config.yaml
d_mlp: 1536
vocab_size: 2048
activation: "tanh_gelu"
init: "normal"
init_out_by_depth: true
optimizer: "ademamix"
steps: 10181
MLP neurons of a small language model. Each row is named by its layer, matrix (up: input weights; down: output weights) and neuron, and shows model dimensions 112-239. Each number is 128 + 24 x the weight over its row's rms, rounded and kept within 0 to 255. Numbers have three digits each.
After each neuron's rows, "fires after" lists the tokens most often just before its 100 highest values on Wikipedia text that the model never trained on. A number after a token or word is its count.

L3.up199:110106126089132093104150146084116126135131133127105125114126121130111145148152100106136127132109129150131132143093131134148133096123124117101109124136137128134098104121106134180134122156142130159145126116127109071131115119102185126135119090138156108091104121096126090128122139112137113115142104158082126132094100091135118141103153124087110120093112115096103116090094135149116156111146
L3.down199:115130162129126107131094105123119145114087136125163133104128096093151087100110129101118138103181118122109092117166133123115131174128104133128166122075104078151156153099136131107123137103136177127138143141136132160109123110168117127140118117159107151131157121136113169168120105095132146121139137110147122102135145149169134150133131103129119102153163146140135150174181141081129126067140
fires after: "s" 20, "u" 10, " Lo" 10, "ri" 6, "po" 5

L7.up920:119129087139108131136138194114129106102134121100077100108139127151144103114130115142136138133118164091128130131148137125090147115126124163123077126119145125093162132119107124056118123142156100105171137130102122139154175116146104097126121135165086178123161124103133138115113114132161119111146141147155120119091148094138131153157139135099155160147145139109164127164148081131137110196121
L7.down920:142125129108174161142132099123153083094135188138161126114138136095142111095119098125143124124118090127146132144119133111165119148132093101111133135102114118150129123119131138116147131114162120095110123082105149159131083120129131115091146103164149111095160149145095109144134138147102117143151105133085111184108109161128106114122145099100116086121118108154133164112108106107130160082163
fires after: "\n" 41, " in" 18, "u" 6, "s" 5, "as" 5

L5.up453:160122114146158182140131140127115134143140111141138137101136125118167156126119113148125101104139130159166136126094121139133144110057121185135120128121123120143131095102124111114125117168130151111121141152155095116177112108093163148094154152125138107155147142142102138182139106106159122150151128103124147097144164123124154131179124122138140145103159124141152115142124135122119115136115
L5.down453:167112137105122106122103094170120135108107109144168093095124153136152107126136115132094107110137145126145123142123134127174104118154137130140143099165117108104092160167128128168145140117120120163147095149125147069156097134142107101131103108155126109078134170122133121182125115130080122110119139129103153183096118112117152130097095130095153137163138153107146113096112134109127122128184
fires after: " " 34, "s" 8, "ci" 5, "S" 5, "th" 5, " head" 4

L5.up1493:149133129134141133148148146100173135141135139123150140129101092103118117115143146130098132132062143120129207134084142176149159137102097117114120123167104112123122122137166132147128142141106121153115120152158106138097108090114161120157113150107137118100142112111128135146163143143126100105103120128127138126072140122099147127126131145099131132153175066168145147113110145142130118140157
L5.down1493:107152128123095103114135103120056120119141162124138133151117147143131123134148141150193138144180133134142052111108155085112097138103126154142138162112123128117151136096088110108104097123164138104142112113103133175194145148123109117133130083130119126135094125126138149126116130134141170122117131160133102143176112120161115136121142107139118124106116168116132109118138114120113153116069
fires after: "\n" 52, " |" 5

L3.up1487:141147138117141106127093122123150109110159125115121134131117129075095153150098134103108087143122164137114168167094118120116166154146158160087121102133107127164175137108093208154157125113179152112170163165123129103130131143145095156144135117125105154095138146148114131131142106147185105135135128133111116124147106107107147148118129144113082098133132180129120123169114088127120109139176
L3.down1487:100126139179118119149182158126119099129123118130149095101162144143128158117142134118135127081144157135123141158160135128131190112131119135158153117137112129128101123170105130135096080130091124149114111161126124135165130123090134124123180141148121153125131117122124135149108111128102107203136115131132144153138150096116116129124109108149128116139149137104120141139102173092089139098111
fires after: "," 15, " Lo" 10, " C" 8, "L" 8, "(" 7, " is" 5

L3.up527:106120138108149157143136133127196120118081123140117106121123118152138117157104129136109145078128173119158155113125155134108111140143094131136109143127156152130118124096131176115115104165153115129138134205166131123138165108105085141085149112124163122110125116145117112137182144149161085085098139126135101136121135124099160145119125144077122102128153178135135117114150122116151106129128
L3.down527:081102127129161134170102158104148121101114119129143127119166115129159120180125110162121136096089122083158093140088114111121118143162170164110086148120117157128115141136114142118150122173125133127124139154103147131115154163142093141133116111149140181109135156146107139120125121120116109128103098101099122132112118142110162159130105154119066145146171125096163129135168122092101114131129
fires after: " " 41, "S" 9, "e" 6, "t" 5, "ke" 5, "s" 5

L7.up219:115155130136123163146092126098123138129153126109148141093111074118130137091147158115103118158135128143106150106129143136165085146118137148119136137112060063145128128117149158141178066158148142134079117140172096227164126129101175088123119143139134146107125132168097139167157121140134085106104171159168133089110131131123144182176122125143115130139136163126139133151119199148123108154178
L7.down219:119115134146129118114146104129155117127165149144113124106159138130129163120100132128154108123141149164138106107087117102135170129189093143136162116140122143163157109135139146125083138125116101136140152113133171097075138143139085124171134124115118186129132111090122107088092117110122079116156129103110106149147102160154124152123077142130118109141118145106137163119087118138155165131084
fires after: "\n" 41, "==" 6, "F" 4

L5.up1172:134111122172136102063127102158165144109116100104128090103113169098122128123081128123103110103132115169101128143117071120120147141097150153120148114121134151132132131135139135133120142149114149115134142149148157163113136164113137141139148125125146102128147112108115120120131144181133128100099131094132127123121162098120103090151131134133169112130114112127128130120099111133102152167196
L5.down1172:138159124136158139160121170128140130107129126132131063166121107124097126130137146141149104091136121159147184108120160151090111151121134132155180157146119131139114101160129119103179098102146105164179137137159122125095105132136117157134121155105120185156106101120100122097160142116083122128129137121155138142119137078105102103115089084133095113093164124115104112113128151136127141124129
fires after: " " 58, "per" 14, " in" 5

L5.up1504:127123159149133153136095143115139152132104106119111126113121133131115094123129150131111117125116118128128196129140136152103108134116133163142119147152151101113104189103163148137092136143128144066131125128196127117133125094087102124173149119181119117121125100125152150117130148148142091127098132122072056122189140103156170111124103113103133131149145140133116149131148121112119117147129
L5.down1504:134181120124113107124115101124140148132134146112144151147096122123138152102115125135140166129147122106128085136155144135111146136129144123104150147054120087106112124131116146117148104127172141192117121124123127127140127125108173134112158121101133161140114151115127109146124129143104156103117151129134145142121148134140096137133145156120143159091140111134180157093134128121129112175135
fires after: "\n" 27, " |" 23, " " 17, "\"" 4

L3.up934:117102108116164157146121114141125115111152114134115124111134137106141118150150100142116103101120112166106137123139155090119158135157125097146147163163150107081123140117163110196122119118127115144107110166144122153165106134109145123164131167139086108129100108085085142149144149143170136158116115143139119119086072115085117112122150119142130107123132144114160127108114112112133141129128
L3.down934:131119187143107105133171144102149105110133097172094117121147165111119131090156128116161142105110135111117114123118164122115106109144111104131127128150165106105142061156154110165139124140107138137106126085150134137147099151095092151121101122123123095153117158114099157104117106184135123126138094145161162168106066122135108120115177093117085110159127136082094139128165135074153114147137
fires after: "s" 22, "lo" 15, "ver" 6, "man" 6, "ne" 5

L3.up119:106120122130169152121113097150126131136079161079133170130153113100168113092109139121071079163177130099155168112146102103125179103178167171119135131139134096166143130148126120126101090124122114156127095110158119106141153099086152103138135142113166185147116147147116143114153119143119131122127114178100131139096116150125159130156138143162129135152090083118130101122129163161151108130095
L3.down119:106138097084136132115133096125153080119115205138120119095177159122142131160102100136154137146122094134119148135199097137117152121146129109128071164137184153118143112146120136113068131170118112142115111150113136140157165124105142139151111093115126106137120110141108165113130088133088130147121099122135132122075139132107127112163147125142168104129117122086119103108142117150130167117087
fires after: " A" 16, " N" 8, " S" 8, " P" 7, " G" 6, " C" 5

L8.up453:128128070169114154141137122119135112115135118115144127122155130129152106134131116197124140138127145191091126141145114136132144112105133132101147119151153140120123140139141144153156116124102122164091172123140070082091098146138117117150137146168107142129120127102145124169128145125135109154123166112134142140121126138125165137144065160163150166096079119120087105127108099138148088135112
L8.down453:141096159119144133122138126109108124131117158087135135161107129116136139126128151169143141138128130106137130122124148160108102136091096101141147136093112139136136093090140147148153148107143112096161081144136138128164111125122125136117144113146154138141166172089108119082133131137165157103118096121123072152176124094118140095137196099111113068109129149110176120070113158083104156136135
fires after: "\n" 29, "ar" 7, "n" 5, "il" 4, " E" 4, "E" 4

L5.up1267:155133156121143105086099143137153088107140095096084091134151100138122147101138142123098119111095126122132142106140092104140123116132110139120134127155108100112119101107130112144079073148123120143094132078148118132099073136101121146162120122157145108128050135117085094185150126143123096104104126128131107111126126111158153141149145175107128117109095124152118128113114149113176106101151
L5.down1267:131129130103134118126133134138101125176140138100119145104126145136081138102092111101169130161114157143079115138086170137109098118128130081173094106095172192129088166103144119093134122121120114124142121120118135124137167133125171121133149194080111174136135124140135183110129138150087140065102143091127169113141133134153143115118134079122124089129156121180092110136127094162114115106108
fires after: " co" 29, "v" 16, "leg" 5, "ab" 5

L7.up1206:117146080124102130092112144102087115117106111118074082109109116120116090119112109106085107123125130110097135120106146092084150106110069128094075095117109088087139104090133125110092095130120121143120139105118126136138119118109114123110117112129114132115096097134129120114122101112115085094119121128103090105117152089092115136114131133120135104104109112108114106119111101112104106101130
L7.down1206:120107165118161104152133123139123120111122130106149110136156141131151163120138093098135146131110097105101183101130127125184117143107135060160124141150121157130142160136104111135157168171132147071134147137113128084131103156146131079092129130159148147094157157166117095131122132113140130113136148132073132164141086169112102110175141088147116140137153105146155171102114133109119149077132
fires after: " " 43, " As" 9, "|" 5

L3.up1101:100116138091119160095135146117149125113162115063130153129148092140121097121133126099125134130116155168125097145105160162138133135152147166115158149147179126146145164098102130134188149101176122113052142127178118139105124156119147088127098122148091179133141119106137159130164131151101093147130152109144119118132163155145132111119127168092092124102107117139123123142133122149142099154138
L3.down1101:156135104153143121126107177085141111143103118053077092148129113151143111154107155109121077160119124125126135142147144138144101142171135159094108114164168141093142132076149096121116063178094137144098087118150122161131129117140107139171117141117122144101138147113165165138173091117129132124135147111127132146157123096188088106150134161158156134105140113092160119152115123130150111096140
fires after: "," 30, "th" 14, " (" 12, " Th" 4, " w" 4

L3.up408:134168116188121133090127134147113163105137112087087116123140135115141124093109162139121084171108132100157149132129134123101151118115129125130178098161082141110160119174138146139123097122112113166126113142129089154104139113124142121116157130125143132091114108117153115147120119117119072065181164164126104097120131131108125094169112138103114132116134126149165111147119123128128091149185
L3.down408:091157154100099099113149109133126127124131116158108120102120112155136108102157151145141153113140108132116127111074140125097101093121136158117086107118124134127181089174134121152123106093142104130118130131098141125155163120159097121100105130094116139172119085128143113081140086110074118095131126127147148117115182144124124095057142135091102124148157112143156155147110105116157166119134
fires after: " d" 17, " \"" 11, " C" 10, " St" 8, " D" 5, " |" 5

L5.up1477:145129099141148135149113139145121130148131155138093085143200179113150120126175138139150119152131139149163142113108162115139163135099158120151132153126134128144123148125134102133155186119175183152194130147126128128174157174163121111120109121134142125159153111121142142144141134142128145119125147088168115127172089133133118133095122119100128172113148175166146146118088104127103149156113
L5.down1477:119123152131138136107152116102117105087131140132124134107123113101096100120106105113102102116174115121131133159148104094116095136117091110097141148143120167132189119137120160121113125130100137112100108104131119140109105120132092142126151099144116101105128127151122117090101148155118123105119080140142118159148167167132146137186161116151111134162143164131131112195143145140117170189145
fires after: "-" 36, " " 20, " |" 4

L7.up677:116132134123087095113112100117141137123107107130105137140117136114131095097077095158091121140131121148140121124109121086147124143135104124107096126094126120125077121121118111099161123079104059089106177128129119118122109124138073125112112103127134112119094107090133117138145085127091121099143142135132102112094099103128107129118129115167120131120140130114122099140142108172160150092103
L7.down677:120145115116143144127115138134143105104147150130143112144095137127104109115184144116144140144117138123090095153075162157124116086137145144140120138129104103172115159119127137093151094149124198101089149050126102115129141148135142141129136151132115146112115163138112111085165175124155136151129115122112128149125092154066115083111112153128169127130128180118154166092108096105117140119137
fires after: " " 23, " E" 10, " st" 8, " re" 5, " (" 4, "\n" 4

L3.up1092:111139085129136143132138113122138088091056118107150137089104105147171127134176092078097094145059090116142121128130179164123114138124153164106112135122143153119133208132133139121124172117101129126119115122116151068135118106145173111133122148153127128088134163128123121082153148171168052152146126143125143131113084096138140123115128142107097142163099106134106104135144158132147146145104
L3.down1092:137087111128127099103126093115169140104113084101117165092109100088165091159156101115130122135126086100133115108131181154129123125091125160137139160083101166189100157140124110146150149117124079132134122116124118104138137129125128127094111097117140088098115156113163102129171133167089121152142149137116136153148095127116105090134116138113149109182142141136120133126155135132125182153126
fires after: "ba" 17, " Mi" 14, " Ma" 8, "fe" 7, " Ru" 5, " Pa" 5

L8.up1181:100109167110121124119133130111157106157078128165129113113160113125135083118153141135141114106139132104112135112149094146129145104100121071125104137144118100119108145146155134109169158111160128138161085118126167125125118107117137143164079160114102118159182107115091116103133118115129140143097163099167106109143113117126098111140135155121163150118127086127121138109140126139156142151152
L8.down1181:105121103166133117134164116124088153095136128111135165148110126147112120105133143137079114122122138137153094170109163088067105133152129175147182143101133177122141125107112120141105104116113145086130117098118139123121149122147091112080159117118124142105070120136169155117122108133132125120165114170121155097106131134148125152116116135083087137136119145133112154103095127097102129137103
fires after: " " 31, " Ho" 6, " (" 5, "'" 5, " re" 4

L3.up1029:092165124092152123103092163142133128127108109140170096118120139140123151166156108135124145148123115127121150154118098127116137141111132124153110106137097123109132158099128170148102135141116100139093090156161111155142173122152130109123110134117116133116120135108174122114142130154117091138135150133099100153127156133086127116151094158117134103170107139147127078128143127113103133120158
L3.down1029:121150105103110130144091131161124120124103143129119134096146160168099131147103110133128112175145086109126122159099087155129136122094142114170084108117129130143130124159077132106125129094138093116129159116178151106139128136133093138155111159152108106152119139133134142129119134066152179104108151120117132128124133126163094163114135130108161121107144125136143070150118125106102120097086
fires after: "ur" 14, "ation" 12, "ment" 9, "port" 9, "tor" 8, " education" 7

L3.up458:133133146127138151094102164162139166088160085126172148101099128138113142122121135106121103150096102136121154142126099082158105130157147145095089132091053146148110146104140132147112093107122112151154143171186115180050113103118160145165122100104141138149167113139094138137142109123132123136116166126082152106161162115145165111127102123119152103101107132120105117100150100123145157149110
L3.down458:106099125146104092150135157148138135131145129133155145104163100124143119074148153153102103115144141193154120091154178162132136106105108108117102130124125127142165086142179091163093126099148140140126111106113108119167107167114114157096144134137185148135135086096106134145166135152128138102125130073123143118132109129179160140187108145141106136130100140072106102168137120153133140120124
fires after: "s" 23, " c" 22, " such" 10, " " 8, " C" 6

L8.up1160:145153128113082118139123120091093123143108106149164156157125129128107093114106149106136122141107098124166156197112140094156140142122129124068083139152119126073132201143110125093119141135143100108141120144137143122110152135138102105120122185073151142138159114095107109168058139123146107146117096103204152120147149090127128097110096152140136100135112108133135112114120121124134149120129
L8.down1160:141102171102137103098137118102132138126138146135136084120110152145121163102179119125131110091140128130096098134177091168113134081154102063171162102136115136126105062121102129161124122120066154164147116125102100146111170086148121131137149092104124128133114132130095126141141120136095119124121143118149113139124102101131130142118152101115155139117125109123132126179138179115165141167080
fires after: " " 24, "ed" 15, " imp" 5, " at" 5, "." 5, "it" 5

L3.up1250:116183151153165159145126143155117069127129143102115118124124114181103161136135100147071112128144137093178133152096119107153119143125119080109112138115122093187102103104124145128120122162107127146121142128144167149132122098114118154122115143119075132148168123100100074140108141186123139155188093121167161106109078127168131093149119131118131124152064156054133115139147159105129123142133
L3.down1250:131116184141088154159146081126126128174122160099160080170123110141096120127142133088133119168137099115159146111109150107140107122124115128123102095090143084105111118155145139123130162152134133136124107118108116134164170130128129153159120107095093158120147127157124107126129095122102141052158117129119107110086119126121152122163147134158116117121111125085144104128139133122136131130145
fires after: " " 48, "ur" 11, " re" 8, "ri" 7, " S" 4, "w" 4

L7.up1200:162158175137137161136122110165131137137137152159136144127156136144142116128137131147132128153189156151145138152110143122124171109109102146138109137121157123138152148141153114141139126134163135173151157141139150149162113143154129155148143129154134156157171103164130144160147128161160131151131135145163162140171183167144128160149140137143170154154147159124133154136135160171133149157118
L7.down1200:092096125185161115137155158098117182100105125084138125155123166134145124123149143117073108107104146129124128102134157119172118143125160087129132138133103129151158151138101146124152171140114186106137124084120117085145141152123103086106152140148120154107104112105140073136126153144152124115145144118090104156114098146102140135161141165106122128148145102127136173144134107123134159136137
fires after: " " 27, "ti" 13, " V" 6, "li" 5, "-" 4

L3.up1089:132145159130116131123108159151120097117109108119114077088117119136127123121148110137084142142125028128171078094127180150119114164152139147147164130113164115131117106121149170120145120140133146141085106115136082093116115102130112096140097117162129170135102083121124142149118141132153097130175148175130116165047116169108124178153116132139106139119115120138126130110146159107140106156140
L3.down1089:191139131122117150125134122150103108110165141144109120166130114091112133140103150143172134174140123185138192179121157150133101161188100125163136138162120115150116102135145110153152116102154107136097111112197167097125090138134139130134124120132141124120132149142108076168143143106150154170106133102172097101115070092105164102109127123089126129146151108093139154126150142132131133114089
fires after: " re" 24, "ce" 8, "ti" 8, " comp" 7, " return" 5

L3.up976:111107112123129140164101140158155093112169110107119145123143122165137128122172171152106168117164103128097143143158119146108153129100138141116119145137163156147130127135141147147143133138125154140149155157111129126152141127138125142120137112153140135166082146126129098132097139114133170115081140156120151121163156098138161138122114107136136136136123144118117158156119156131127123161148
L3.down976:103148146124119104112149088124100143134098153151142108152145139110125113143101138119125120161108157130162142119091132129165066146147125146110133109135083142123129123125103126101100114113145098147104143097168128154126114092121147141109124138101090130093168124123121135105161085132132128086166145128150089141104103149153127124160131182114115113130129091148142096091172095144113133119116
fires after: "lect" 17, " E" 17, " co" 9, "press" 6, "e" 5, "E" 5

L3.up795:147148124132124141133149153087141148117145151149131137124112148124097170121095140104169169106148114146130118079106091115109139155172142142134161121132122114139119134132131151142111133100081107044100115110152138073087111136127181136171159143146119131129126123084094170109138131135135116141145122148104117114149112135169107120159146127090123094131111131116101125118128124151136164076123
L3.down795:102123124095117123141104120144127118131128099151150117120126139092134107112112133146124113190140139133126109174179133151150136137107082115091122125127168113145121159097123101151172125160119139141130119133123112184166158133171100124097103125109168132167142134152139128161113125104111159123133145097107101144131171104117148125117107075157133141092121121139106149117091134109147109126152
fires after: "it" 23, "–20" 15, "pa" 6, "po" 6, "s" 5

L3.up263:110111154137149149136075127144112140082135132152105133169132085111149118131131133144147096152139136111104121133091136123157177153141085126173088117182146121134083156101144120133133133163157155111136146179151103096112132127126135142095125107116143146112156136078079144144112130116140103085116142105130145136117119115115152139167117141118060116097131104084126133108166134123128107158121
L3.down263:121123140078131124089099137101091149127152134140155128121140128128133116072120135157138137096121144134092127152100151136127120151113127101161134172116121181152092146106114111168156134101107156129116078139137159153156104134145115103123128113169150142185104118127143140134107090199082105124116103087107092099134148122142109120133144145123091135137136130117085149067131095148137129155052
fires after: " " 31, " (" 17, " |" 6, "el" 5, " Je" 5, "al" 4

L5.up1520:167117164126143176120093116165131107144161144115121108126116119117132152103155169133134113112132137147167145115121080138136113057092114111122105154138094127125123112117131074112111100138111141161114170156117127126168103126116131093144117104109110113124130124147118136188132140147127105121120181080149135107124137156124145137118123142156156167090087153219092172122123133126147126121122
L5.down1520:111106154148095116134151128128096158098156155084135146093121114114108163133085127111104133146118112152097084110128143135125130128137156120133151101150145154119137141134115154146138099109135104109104098110143152139156133133146139155131141157133105129111085123112158129150121114166084152138127078136143194111143147140156138110182128158101122144141148115140155067138120153133078126109113
fires after: " " 19, " c" 13, " to" 8, "e" 6, " Mi" 4, "ci" 4

L3.up664:098111127172113159126117183129159130133136088149122093132118144127071165129154098100113145096117132148139176114114098184140168131111171130138132140130130141100166152085124166132124121145129130157143159110114096145137138066146152147125115114141086120127082123140115150112113103156147103144140119122121126110163130075182127107119113159124131125148119137097143114166107142154167156134139
L3.down664:122070146165098096147134106148166090129173129151113098156138127094107156107130118094113104132133139150128161136099148120101176075066105133092117091098135153107124134106138109133077117137140151125108139090111129156151112126099109104136127121142119134165130097150160150142143147145119152100166112099116109105122139120115138120133123139145103134161133119116143127171128142126139145126129
fires after: " " 42, "il" 15, "n" 7, "point" 5, "en" 4

L8.up521:086145117123132134163139128135114103122147132138148139135102149165125161122115150149151127128101161138119159158184138179143088129154136145142078118158133145145133140116156155159115157149142115117142138213151141095168110141142118110127116161155116123138087113143155122160150147129124125153160126169109140123154129118169145157103154136177124159141119132117145134134143131158180178170150
L8.down521:144145142193148135102134132129135118149100168143117127109101105096143115116139104138136107109144119114123134129076138112156143137120149137128147112118100085141135152124076125120171130103115081161134153096150124154065138090139162135120101147095129133095160137160106156125142100158130103152108172132170114135152125154099154136165096131125136104125129162186135128117114133136140127115131
fires after: " the" 11, " to" 10, " Lo" 8, " at" 8, "us" 7, "ten" 6

L3.up871:091101168124160141130131179104119136068167146125088118158108117116107143095104146131084151114124109121120133143116132157193088136155119132127140107136128108116154153140132188136133124116133147144157120096130120120087095132146113131147128092125136115110131122147151108098148171147128086155123126120106126115132094118144121160152130153097125177133154112118126073118147105074136134117117
L3.down871:091159110141102095116099087129165090128110096155139078168116121146126112111095128085154139126137147125136148139146120128113131095137119104118091135115117112077141133170131101137144118121179134114087104108112104102155138151131138121148156146104157130139145114123135182086141112120098107102110124144129090130148141178127145119161112093116125160144139129134125107142079114123128146118142
fires after: "L" 17, " St" 10, " \"" 9, " Lo" 9, " (" 7

L3.up64:079107122144092118119140155153112112090152103076150132098145094155160156134114140079119120130131134118132168079182125127114139140181142144121106136168112112106154121123067119159139108089131096140123112170088130121153134095127096114123162182118138143111121145137105121148159131157172101086105114143124128171121116135112171142141125129116130136102103099112135117108143122144163135109156
L3.down64:128091116150124153115160113143148101142138124148139101133131138128161130119129098194147162106099090134106105086127092093139124150132106161115160123082167098151136129086140127142110115114107118145169160142123157161131127096138097102131152129043123096120154104136104129105131106148110125080132146098150132171123117128162108100143152153157159155122136165135116131116156090116118135128135
fires after: "s" 21, "us" 15, "u" 7, " University" 6, "im" 5

L3.up1048:150124131111114131050131137115136115078158125107120108144122128142139149137083096125099097124108117130177171090155114121130145125145112141126118152160118158135164142107123119176152144171123140123110140148138138080070150122151185105119120123140156127132123104085117106145141188095160102148125146136160121132147139109093149129113102122099146115123118131170145134122122123117090150147144
L3.down1048:157095156162111170135126154121094136143111118141165133131066110166133088129086130102109134121103122125122136112120143102130091121130119127128146120116148132129198108152143152163118126137153082118110103108126091132103139058139177156103158117133124131112098154107125130136123154174135107114116129154167131133109136111086151088117117131187114127098125145143156147141123138140109164181084
fires after: "per" 16, " in" 14, "st" 9, "lu" 4, "it" 4, "ist" 4

L3.up1210:127122115186089150100139162087118138123103112071140111121087161125104190094119148099074136124067116106120140151121112137134111118110150134118141106107100137161133158086149171141133123137131112134122130102142167138132138133135088150096138082123140102136129090127140115137168140111170064147094156129153152119133154136115117166098083117096094098155122137107099136129119150129153154173099
L3.down1210:158161099141114123088150135129145106129097095108117114124171166107169148071122181119122112190092125098157108109155161150098132134143180086133133099118102120128150136136122119104108142122137167111129095100170121144159125114123126160099073113143106132140143107137101134128141140137119110123128131131127130126126128127174121098132173122152125108165117113117126110123117123121101158107135
fires after: " " 29, "n" 11, "-" 9, " no" 7, "p" 6, " In" 4

L7.up287:126134151116150153081119093137123125125153095101159109142091119141113155160137141115139150119189125092097152123158146142145184107130117087124132115148092081183150075164192136180091064122134128139121143137154150118114115153119144092156136158124123122132098108133146114130162125151150088118126127165127134104135110140130125158158119124131140161124143151170104168108097145127175134122137
L7.down287:139151153162123131124136149078120147132142112122134151120147116110114102106179139193115143162113143120134154143092137135109107122119135167128123149148096168098139199100116120108174113121131103128144108101165099089122110163131149131102100080113082153121149132127102138128102114125135162110117161125109166123146122157155125111081142114119131114133142076131164147157119126128112148143145
fires after: " to" 24, " the" 20, "s" 6, " on" 4, "On" 4

L5.up514:142119140121147123094109150147146093126141079130106117126136139118105119093149133147172132114120137164149131114138106166132114118081131156145139153122108151139146083106121102130138142091179149194132091112160142125135159103118122150134107149130107123139135159089087105156138143103142126118065133121150127085140155148164120123137129146101140123108120151177144128135149134156136142155149
L5.down514:110129145097159099123146127155102119133105175117168105072132113113105122141081089080074078112142134159103117138081166115109079130127138114127123089123133175106081133104106161121117136118098139121134132100130127087095100136164117098176136094132148121125143118134136165123107131147077121102156108136104165135131117108144155105154136105091117138161141117111086085115089096168149127131124
fires after: " in" 20, " la" 17, " co" 8, "ab" 6

L3.up784:131120155130175135122133175113130132124164142117155174111143085107099156114137157123101147158147124136166149126116145152176171162136145130149143130146102115172105173114141143123116124183120077122136112127152136135124094069081121128104161140151114164137118106108126152151139108106112112131181156163071137153132151126148138151136136122092131164140119147058098105151121138117165157136104
L3.down784:137081150170109131114149126101123144158152136110118151122152169126107152123119107129121164119131096135111149122114150114106103105127119122074168125092122134086136090145103146125104128149157135105121097095105141132167109144124124105147139128148091169184111114117139126123138132105149112122129160099123139163155117086132151109079135137138121121085151113108106183152135113127162127166125
fires after: " " 33, "L" 11, " re" 8, " House" 5, "T" 4

L3.up686:106143106131119146122139157137131165121162158135117110137128120152113131146108108095099101145113136109067160136119127077119112146147126142173131108152118094108089149096132119124140102109134129150119078183142121115131156103114134108127165139170132172101132166172117154134125150105136083162142135108125143132108140138120139129119105128162163119094101170091141152169126166133115149138113
L3.down686:128159126126110154156164161109176109121134146158155131162121135145078159121171129111145151125096163129101104141132158174171106148145142125148144120156116153077066114120106129097113124140108129148140144141147118107117143125115114177143083161155123137106080196134140128076102121126105145119115109144129135151152183153146143140127094118118072141137100147146094106122141098166088105165143
fires after: "===" 22, "\n" 21, "==" 8, "s" 5, " ==" 5, "," 4

L7.up1052:105161152100139116136121159093117107114091166130145124103127141110064148124158127127126119145149102153140139141137124113100143120093153144160168126124162142174149129154118142109107094158154129142175147188123118130141155122109145116108120177146112157110129109144147127140152146145143143094119145171117163156147163100123147184178150138122125128139143127134156182140111140133141135168171
L7.down1052:178150098176156096112139160151126128121150165133166136142177146122173087101137124168106159130142139117096107141161160123126129113129114086080115156121095137113156103115121116149140133151137150155154124081110156123118140121157093092099185103151153113122150089130133160148117134167163148162155118109168093158140102172162152105128116120122178165093166116152138098118151084107112154123129
fires after: " " 20, "le" 17, "," 7, " L" 5, " is" 5, " a" 5

L5.up6:150123157146188139138154154114126108105138163148132146178164133150161130156133138118129099139156143161148140169125166140109151109134142127155136135150136093119144148126111161145107114133148132169120130108121142142112144128111132126147148142171172112178153116148144142183119133161113134154189135146143180193171092134110117148162169150129153162126142114142097130111131135108164139127164
L5.down6:136118115134099129156119123135119135090157109126099101106107103105147161124193152145152142159132114106155149106119129081148099138151129142109068099147151171125118107156179131129107145127131079101113115173108131093113110135147144095101111138071134184085083155099107126119189123149153147117106085114152099091134122110160118127071100101123116125113091129140160124165147123125134141146081
fires after: " " 32, " St" 15, " the" 5, "ot" 4, "T" 4

L3.up817:112067089130165163154135117108132139129104139119134154104162112071100131147125126153136123113126109090158130095107111136143096156113166129116107141154075138151115148135144154152140111101115103128121117135156132111102116109144160156125137157087203162109109106109154107143137140168118158173134114117113133172099128092113158169144114149168087137164117129122140110157129130149118129126122
L3.down817:094108102158115094107161132145116150131195132098122107089115108121147137131135102187112150103106150148076102145121145114151142106126126135113117131145080109108110148121121151123149120135126170132115153079130116140168126153132139121157119162137105115159173096130172138111233089127117145144165164112139142112125161150144126130107137138107119140110113108088120156111140135150119112161125
fires after: "S" 25, "if" 7, " all" 5, "A" 5, "la" 4, "and" 4

L5.up775:148140138146183160097107143168118136128116115106149121149160111132142165103146117127151117094128138138170139133134076148153068047101094158109124123148124127107122110108124107138090097134098143137090120127123109108114062101103125108135131090132120118112105112119098107189133121150134106179178130123100151141078175101153155126137124155096155131124142122156119095151112159113130079119147
L5.down775:158112097124096137132155075132121149158140125109134116114099097123107126138087135136178142170091123172104121088116149127134147104178149083116084111123156151104088148120129154135136120120184109127140111113136120094150134115146135157144146116109150156129108146085152102175146128119100133074097112123185161109092119106122119105123045105111115162124106119167108086107116080118142106133072
fires after: "th" 12, "c" 11, " so" 11, "li" 9, " So" 7, " De" 6

L7.up361:147145123146126170114156175133170139157141114105115099133149121147097111123149119145143134128106121087117167151158155126116141117133144132116105133159140111100198143115128159135084108158167121147147196143166134130156156149181142148131134153127104166124134120140127130144133139117150098164159151170169145131142185135122118145136119169123163123109098116146144112125124148169174137167124
L7.down361:114146175122192110163141088122115095100134169136159088101137119110162186134103133097128133152108132096178115101122100137142105138135136119114133170107127139140101119137114124131186163157145140127120119150121101137155102118100146098091107121178123134131140116160113089159137131142140112120139134103080142143145110134113122135150157072108122128157129092118160169172119113116132162128135
fires after: " " 24, " (" 10, "A" 7, " so" 7, "s" 5, " at" 4